Weights of a small transformer language model.
Architecture: LayerNorm before each block, untied embeddings.
MLP neurons of a small language model. Each row is named by its layer, matrix (up: input weights; down: output weights) and neuron, and shows model dimensions 288-415. Each number is 128 + 32 x the weight over its row's rms, rounded and kept within 0 to 255.
After each neuron's rows, "raises" lists the tokens whose logits its output raises most directly, leaving later layers aside.

L9.up1315 [ 46 124 139 141 151 148 108 192 140 136 173 173  85 113 137  98  93 155 202 114 225 156 100 107 138 132 150 175  80 151 188 103 205 146 160 131 152 124 129  88 147 169 155  83 113  97 116 138 161  92 106 108 127 155 122 124 114 147 106 137 154 127 115 121 165 154 141 101 177 169 155 160  70 100 141  76  88  76 165 122 110  63 191 130 161 113 119 103 105 112  98 156 120 157 163 131 157 128 164 187 111 109 135 169 167 152 125  77  99 133 156 198  73 131 121 126 121 145  86 139 175 110 108 174 115 109 151  83]
L9.down1315 [128  98 145 167 102 116 100  91 101  60 119 110 162 110 156  83 140 135 172 162 113 108 119  79 143 137 127 147 117 136 122 154 103  38 122 124 154 111 136  68 140 121  62  98 116 125 131 155  99 140  78 106 106 115 120 141 114 156 119 111 117 119 124 144 188  68 111 149 147 131 145 157 188 172  98 179 180  71  90 132 154 120 123 128 147 131 148 163 111 108 128  80 132  95 177 173 108 160 119 144  71 181 141 147  89 150 124  76 130  76 100 160 114 109 144 129 153 150 144 151 187  81 111 135 113 123 137 114]
raises: "na", "nan", "ns", "land", "ly"

L9.up1533 [ 94 112 116 182 156 159 149 178  91 152 133 120 141  39 152 174 211 198 127  99  89 100 144 107 165 148 158 146 100 115 192  95 112 124 140 123 128 157 139 115 155  92 123 133 155 148 132 125 119 118 157 173 107 148 104 163 158 136 121 121 117 150  94 126 128 136 127 140 151 105 120 127 185 110  90 150 119  90 156 129 120 122 160 114 138 139 113 105 128  59 145 131 109 196 190 122 108 126  85 192 136 136 110 102 106 123  80 193 141 172  64 118 175  88  93 130 132 113  96 113 173 101 132 166 146 112 157  82]
L9.down1533 [106 176 147  57 149  79 103 132 171 106 126 141 130 191 142 118 100 179 127 119 145 138  85  75 114 136 103 118 135 205 140 129  75 155  92 174 137 207  70 147 172 126 166 128 158 131 142 148 227  94  86 166 136 164 141 139  94  94 115 119 191 106 102 169 130 175 181  69 137 130  94 144 112 144 148 206  86 151 119 146  91 126 159  93 113 153 117  89 120 145  74 187 144 113 116 159 176 153 131  56 100 141 154 140 125 147  98 131 120  77 154 100 135  99 142 111 156  74 121 136 149 100 128 110 130 138 120  68]
raises: "o", "om", "ader", "asi", "oti"

L9.up700 [ 75 131 113 143 135 170  93 126 173  98 155  93 128  93 155  74 128 158  79  71 163 153 171 118 125 145 150 139 161  78 100 135  63 190 149 141 132 138 149  85 130 123 151 129 123 115 130  76 131 143 112 165 105 122 143 101 145 125  75 114 128 135 117 154 169 164 132 134 110 116  81 126 124 131  95 150 134 119 161 119 140 143 187 143 120 113 128 150  32 158 148 101 122 149 208  57 156 153 117 159  86 115 122 109  58 118 121 165 163 148  85 166 141 163 114  91 134  97 165 165 132 113 120  80 102 146 139 130]
L9.down700 [ 76 121  94 128 118 155 120 125 161 112 153  96 204 106 115  73 135 102 155 142 150 113 147 131  64 134 113 156  84 146 146 162 130 156 129 134 167 168 107 183 108 125 157 128 158 112 157 119 120 170 140 111 126 120 153 112  99  62 117 176 146 114 116 129  73 107 141 168 138  97  97 102 132 181 208 127 121 118 109 130 158 115 135 147 174 150 156 139 140 116 110 100 168 149  87 180 132 105 204 148  95  93 176 155  98  93 109 131 146  86 104 178 101 109 116 151 162 200 120 126 124  75  91 140 143  67 109 209]
raises: "n", "ne", "nis", "or", "ns"

L6.up1644 [103  42 119  81 156  88 166 102 158 139 142 126 122 136 166  66 135 104 161 169 124 103 135  94 155 141  99  71 152 156 134 174 135 162 175 130 100  79 115 107 114 131 145 148  74 121  99 183 121 133 149 155 141 141 158  65  74 149 161 114 129 114 166 115  85 109 146 185 131 118 135 103 116  48  67 136 144 117 116 146 127 171  98 119 149  97 165 147 165 146  84  92  95 155 136 139  83 147 130 123 110 138 170 173 158 128 184 124 148 125  61 137 127 132 184  96 178 117 138 141 139 116 142 137 137 148 109  84]
L6.down1644 [113 180 133 169 104 165 137 176 143 147  99  86 144 118 134 134 114 129  95  89 154 151 119 135 143 127 120 164 105  90 104  61 107 100 134 145 160 156 134 133 146 145 121  91 125 136 154  98 118  83 112 162  96 149 122 153 165  86  75 191 151 134  92 122 214 127 119 122 142 179  77 136 131 201 162 125  95 115 142 106  55 121 155 152 128 136 132  70 134 101 130 135 157 117 179 103 151  81 145 156 137 155  61 105  75 113  98 119 140 132 165 117 130 159 106 164  97 100 120 105 169 147 147 104  91 139 164 160]
raises: " Entertainment", " Video", " Film", " Music", " Studio"

L9.up176 [132 156 119 172 213 107 211 113 135 137 209 155 145 130 139 102 124 129 108 104 146 150  48 127 152 135  38 102 158 107 159 184 119 166 155 122  90 109 111  89 105 135 114 124 100 177 142 139  86 125 130  99 134 102 115  84 128 120  91  99 129 153 158 144 102 103 183 180 165 139 200  36  82 107 158  95 113  92 114 106 162 113  79 149 107 108 119 138 151 166 114 104 162 133 119 183 132  93 130 138 126 129  87 113 144 180 168 127 131 160 152 128 153  95 135 153 155 148  86 106 205 108 125  96 119 138 120 119]
L9.down176 [122 126 127 112 147  95 122  99 124 105 166 147 123 123 120 123 172 137 193 135 100 150  64 146 130 112 118 131 127 120 135 124 113  99 111 124 106  72  44  93  96 130 150 130 155 114 132  75 141 150 106 115 122 139 186 178 146 186 161 129 117 116  65  43 136 156 184  91 160 114 101 141 185 174  45 171 156  90 158 121 130  86 162 120 124  86 124 143 159 156  66 127 153  93 121  72 125 141 128 149  96 101  74  65  94 100  94 118 125 162 127 116 107 153 170 118 162 145 132  82 137  44 169 169 178  81 122  97]
raises: "ola", "pec", "oga", "uc", "ou"

L9.up1667 [175 148 119 154 115 164 159 128 123 163 131 153 108 105 121  85 113 126 131  98 143 218 103 126 146 114 146 161 146 164 146 197 138 160 184 118 113 207 116 138 159 139 116 144 122  92 115 186  83 172 197 131 165 155 133  48  82  68 123 172 182 151 113 116 120  87  94  89 157 114 113 146 138  35  94  91  66  92 145 103 157 120 155 150 119  98 120 137 169 133 146 155 134 162 158 125 113 187 199  98 155 114 139 111 107 125 157 155 119 124  78  69 163  60 124 128 147 119 130 134 152 102 146 119  82 118 183 159]
L9.down1667 [107  89  48 149 144 117 118 107 186 144 133 139 129 154 158 141 144 114  77 105  86  87  99 113  84 121 129  88 151 132  65  82 162 109 129 120 100  64  62 131 142 117 126  68 167 206 104 129 143 163 121 131 220 109 140 169 135 182 132  84 142 116  83  66 209 203 126 162 176  74 109 115 129 200 159 148  91 107 133 137 139 112  81  66 140 151 159 139 135 125 127 123  93 144 140 179 125 120 106 157  98 142  87  74 125 135 136 142 127 112 140 135 101 132 114 128 123 136 157 115 162 134 144 129 147 114 103 124]
raises: "va", "ves", "ve", "vor", "aries"

L9.up746 [115 157 125  98 117 133 139 105 116  35 160 164 109 139 138 132 102 177  91  76 136 127 128 145 122 101 140  68  74 103 123 100 168 129 104 195 167 120 133  92 110 160 132 126  74 112 117 118  83 101 131  97 174 108 136 159 159 173  67  81 136 133 122 102  99 110 151 110 160 104  93  92 131 171 183 136 151 138 144 172 158 126 148 177 138 127 135  95  95 111 124  49 150 157 143 128 102 200 125 131 112 124  93 118 166 161 134 156  82 143 108 108 129 113 116 152  69 184 154 124  97 125 110 176 108  89 108 142]
L9.down746 [162 109 109 158 132 177 101 161 154 208  90 110 104 120 146 100 166 106 140 160 134 148 126  88 128 121 103 164 180 152 134 136  39 175 155  62 105 134 150 151 155 121 133 128 134 113 126 141 169 127 135 192 107 123 134  92 121  43 195 155 126 120 155 142 194 125 113 109 110 143 176 167 124  91  58 133 121 154 120 136  84 158 121  72 103 135  89 155 168 135 155 207  94  96 144 159 142  82 129 138 112 135 153 104 114 115 125  95 156 112 150 127 130 134 105 124 187  86 153 114 163 155 141  93 123 138 167  66]
raises: "iya", " Dh", " Shah", " Khan", " Kh"

L9.up661 [150 134  99 143 132 221 145 139 123  80 151 123  80  94 153  84 120 112 117 106  62  67 106 206 128  98 132 109 142 118 123  83 131 138 134  87 126 148 183 143 192 154  95 147 146 132 106 151 181 197  98 144 155 149 107 127 137 123 153  84  73 147 146 173  97  98 117 168 136 115 169 150 138 141 125  82 152 158 135 156 179 126  75 110 105 128 107 118 112 159 119 157 160  99 122 161 132  94 115 125 117 152  66 163 156 176 159 113 119  89 113 122 182  99 181  98  85 146 108 104 176  97 110 122 116 155 129 123]
L9.down661 [148 107  73  97 120 129  83 156 172 111 151 167 127 163 130 120 125 148  99 156  89 138 193 142 149 126 191 133 103 164 124  58 137 152 159 114 161 158 110 120 112 118 141  78 190 173  89  78  76 102 172 155 128  91 118 129 120 165 141 188  95 107 114 116 123 145 170 156 133 165  97 209  66 125 123 116  96 149  54 137 117  99 109 151  95 126 162 124 163 172 154 162  79 104 109 108 204  69 151  63  89 116 126 132 114 164 106 160  83 114 132 118  90 188 113 137  88  95 135  95 183 158  57 157 158 117 111 100]
raises: " is", " was", " has", " would", " are"

L9.up524 [116 130  78 137 152 141 151 123 146  84  75  94 150  91 139 100  93 108  62 202 117 142 148 119 128  73 121  87 119 114  97 115 130 109 146 115 164 135 185 116 128 104  95  91 115 110 128 180 129 188 139 137 102 155 119 122 120 129  60 161 105 117  95 188  82  91 183 134 161 115 131 102 101  81 106 138  84 111 182 133 176 110 172 149 142  45 100 130  60 134 123 164 103 122 134 109 110 147 110 133  96 158 146 125 110 104 133 108 147 124 127 135 223 111 115 105 122 122 147 136  87 100 134 151 130 115  83 179]
L9.down524 [127 134 171 118 115 122 137 181 116 116 174 143 127 179 108 151 142 155 190  77 103 147 104  76 161 125 162 155 134 121 106 118 102 120  98 139 114 168 138 137  91 146 169 147 182 149 129  80 103  98 162 130 181  88 145 133  85 133 142 103 137 131 163  55 168 138  77 141 158 113 145 175 126 162 121  93 129 136  77 120 105  92 119 148 126 159 122 160 222 176 165 143 138 114 146 136 177 130 170  77 164 103 129 167 135 157 137 150 113 160 129 135  83 136 101 135 150 126 126 157 193 107 111 109 117 109 119  58]
raises: " is", " was", " appears", " has", " consists"

L6.up1090 [141 172 142 132 154 193 173 114 101 138 114  91 104 129 174  83 154  38 145  57 168  99 159 159 135 180 116 162 138  92 152 118  75 171 184 104 103 202 159 173 189 150 144 130 106 150 129 169  85  96 109 123  94 112 167  73  95 140 110 104 114 127 125 124  98 145 108 186 132 162 175 192 121  63  99 129 170 124 118 150 153 130 163 131 124 108 155 181 117  79 137 177 192 171 170 108  52 148 166 107 181 202 100 116  91 156 142 145 121 133 115 150  94 151 166 139 153 159 190 149 199 120  98 127 119 148 175 147]
L6.down1090 [ 88 116 147  95 121 136  71 115 135 124 105 143 175  95 105 119 128 190 170 175 109 171 153  97 142 124 105 145 144 144 129 102 119  98  88 111 186 122 155 143 113 125 126 101 121 120 105 121 151 198 144  61 140 158 120 129 113 131 117 119 126 142 173 137 155 125 160 107 126 108 138  63  87 149 123  85  96 124 113  93 142 125 100 117  94 141 120 100 174 100 193 118 139 142  87 130 145  98 112 142 105 133  88 118 128 129 126 166 109 110 114 113 135 148 177 129  65 124 121 121 136  71 162 139 131 137 118 122]
raises: "nce", "ac", "ns", "se", "n"

L9.up1768 [131 102  66 173 123 132 119 142  94 110 122 103 150  55 122 156 189 119 110 107 119  90 148 137 150 123 139  68 148 101 108 151 133 128 152 105 133 117 139 155 139  71 108  85 116  98 107 208 136 113 170 157 120 169 123 105 101 104 124 152  85 154 144 174 186 154  86 133 156  95 148 123 121  92  90 201 138  93 161 118 185 141 156 130 125 131 118 104 147 116 110 143  88 128 174 110 162 141 120 154 152  85 147  49 138 111 124 166  98 177 133  96 133 164  79 184 179 131 108 160 132 102 134 150 123 126 166 119]
L9.down1768 [ 77 158 163 100  89  58 106  92 143 168  92 167 152 138  96 145 133 154 164 156 160 154  99 130 175 146 163 145 108 122 143 117  74 158 142 110 143 143  99 112 150 127 129 185 151 149 161 174 168 187  85 210  92 154 172 125  74 141 107 128 148 140  74 159 131 122 145 110 215  58 119 123  77 174 127 173  99 133 160 132 142 139 108  91  96 120 122 123 111 136  92 160 129 114 121 127 175  95 156 169  76 112 123 119 120  96 114 168 149 155 148 130 161 122 176  88 146 115 159 128  89 138 115 116 102 132 130  88]
raises: "o", "oj", "ole", "oti", "olin"

L9.up1971 [160 122 159 156 127 183 169 118 145 170 164  89 127 146 111 118 126 111 145 153 195 138 143 158 116  79 162 125 126 133  93  83 131 151  87  93 135  90 197 100 102 139 127 135 150 107 132 159 109 129 169  95 143 106 146 140 175  85  99 132 137 142 178 153  89 139 144  85 137 115  76 125 137  99  96  88  80 164 137 131 178  90 128 153 121 141 128 189 156  77 173 149 149 103 102 124 157  69 122 143 114 128 143 175  44 134 151 201 126 171  47 130  77 162 154 148 127 169 143 140 176 111 134 154  63 161 142 137]
L9.down1971 [115  87 132 118 106 106 130  99  90  80 111  85 172 127 106 204 110  69 115 173 156 124  67  96 108 144 116  89 133 158 141 107 149 134 151 108 130 189 169 102 104 159 161  77  90 125  89 150 158 126 130 179 145 169 155 146 156 174 108 120 124 128 116 142 109 145 168 151 101 166 113 110 165 119 161 157 146 146 153 169 106 172 155 111 134 112 126 137 140  33  94  84  99  72 117 136 201  82 153 139 142 122 118 177  94 172 107 103 162 170  97  61  95 117 118 118 139 114 139 159 114  70  96 145 119 169 124 209]
raises: "r", "cent", "rs", "rm", "ly"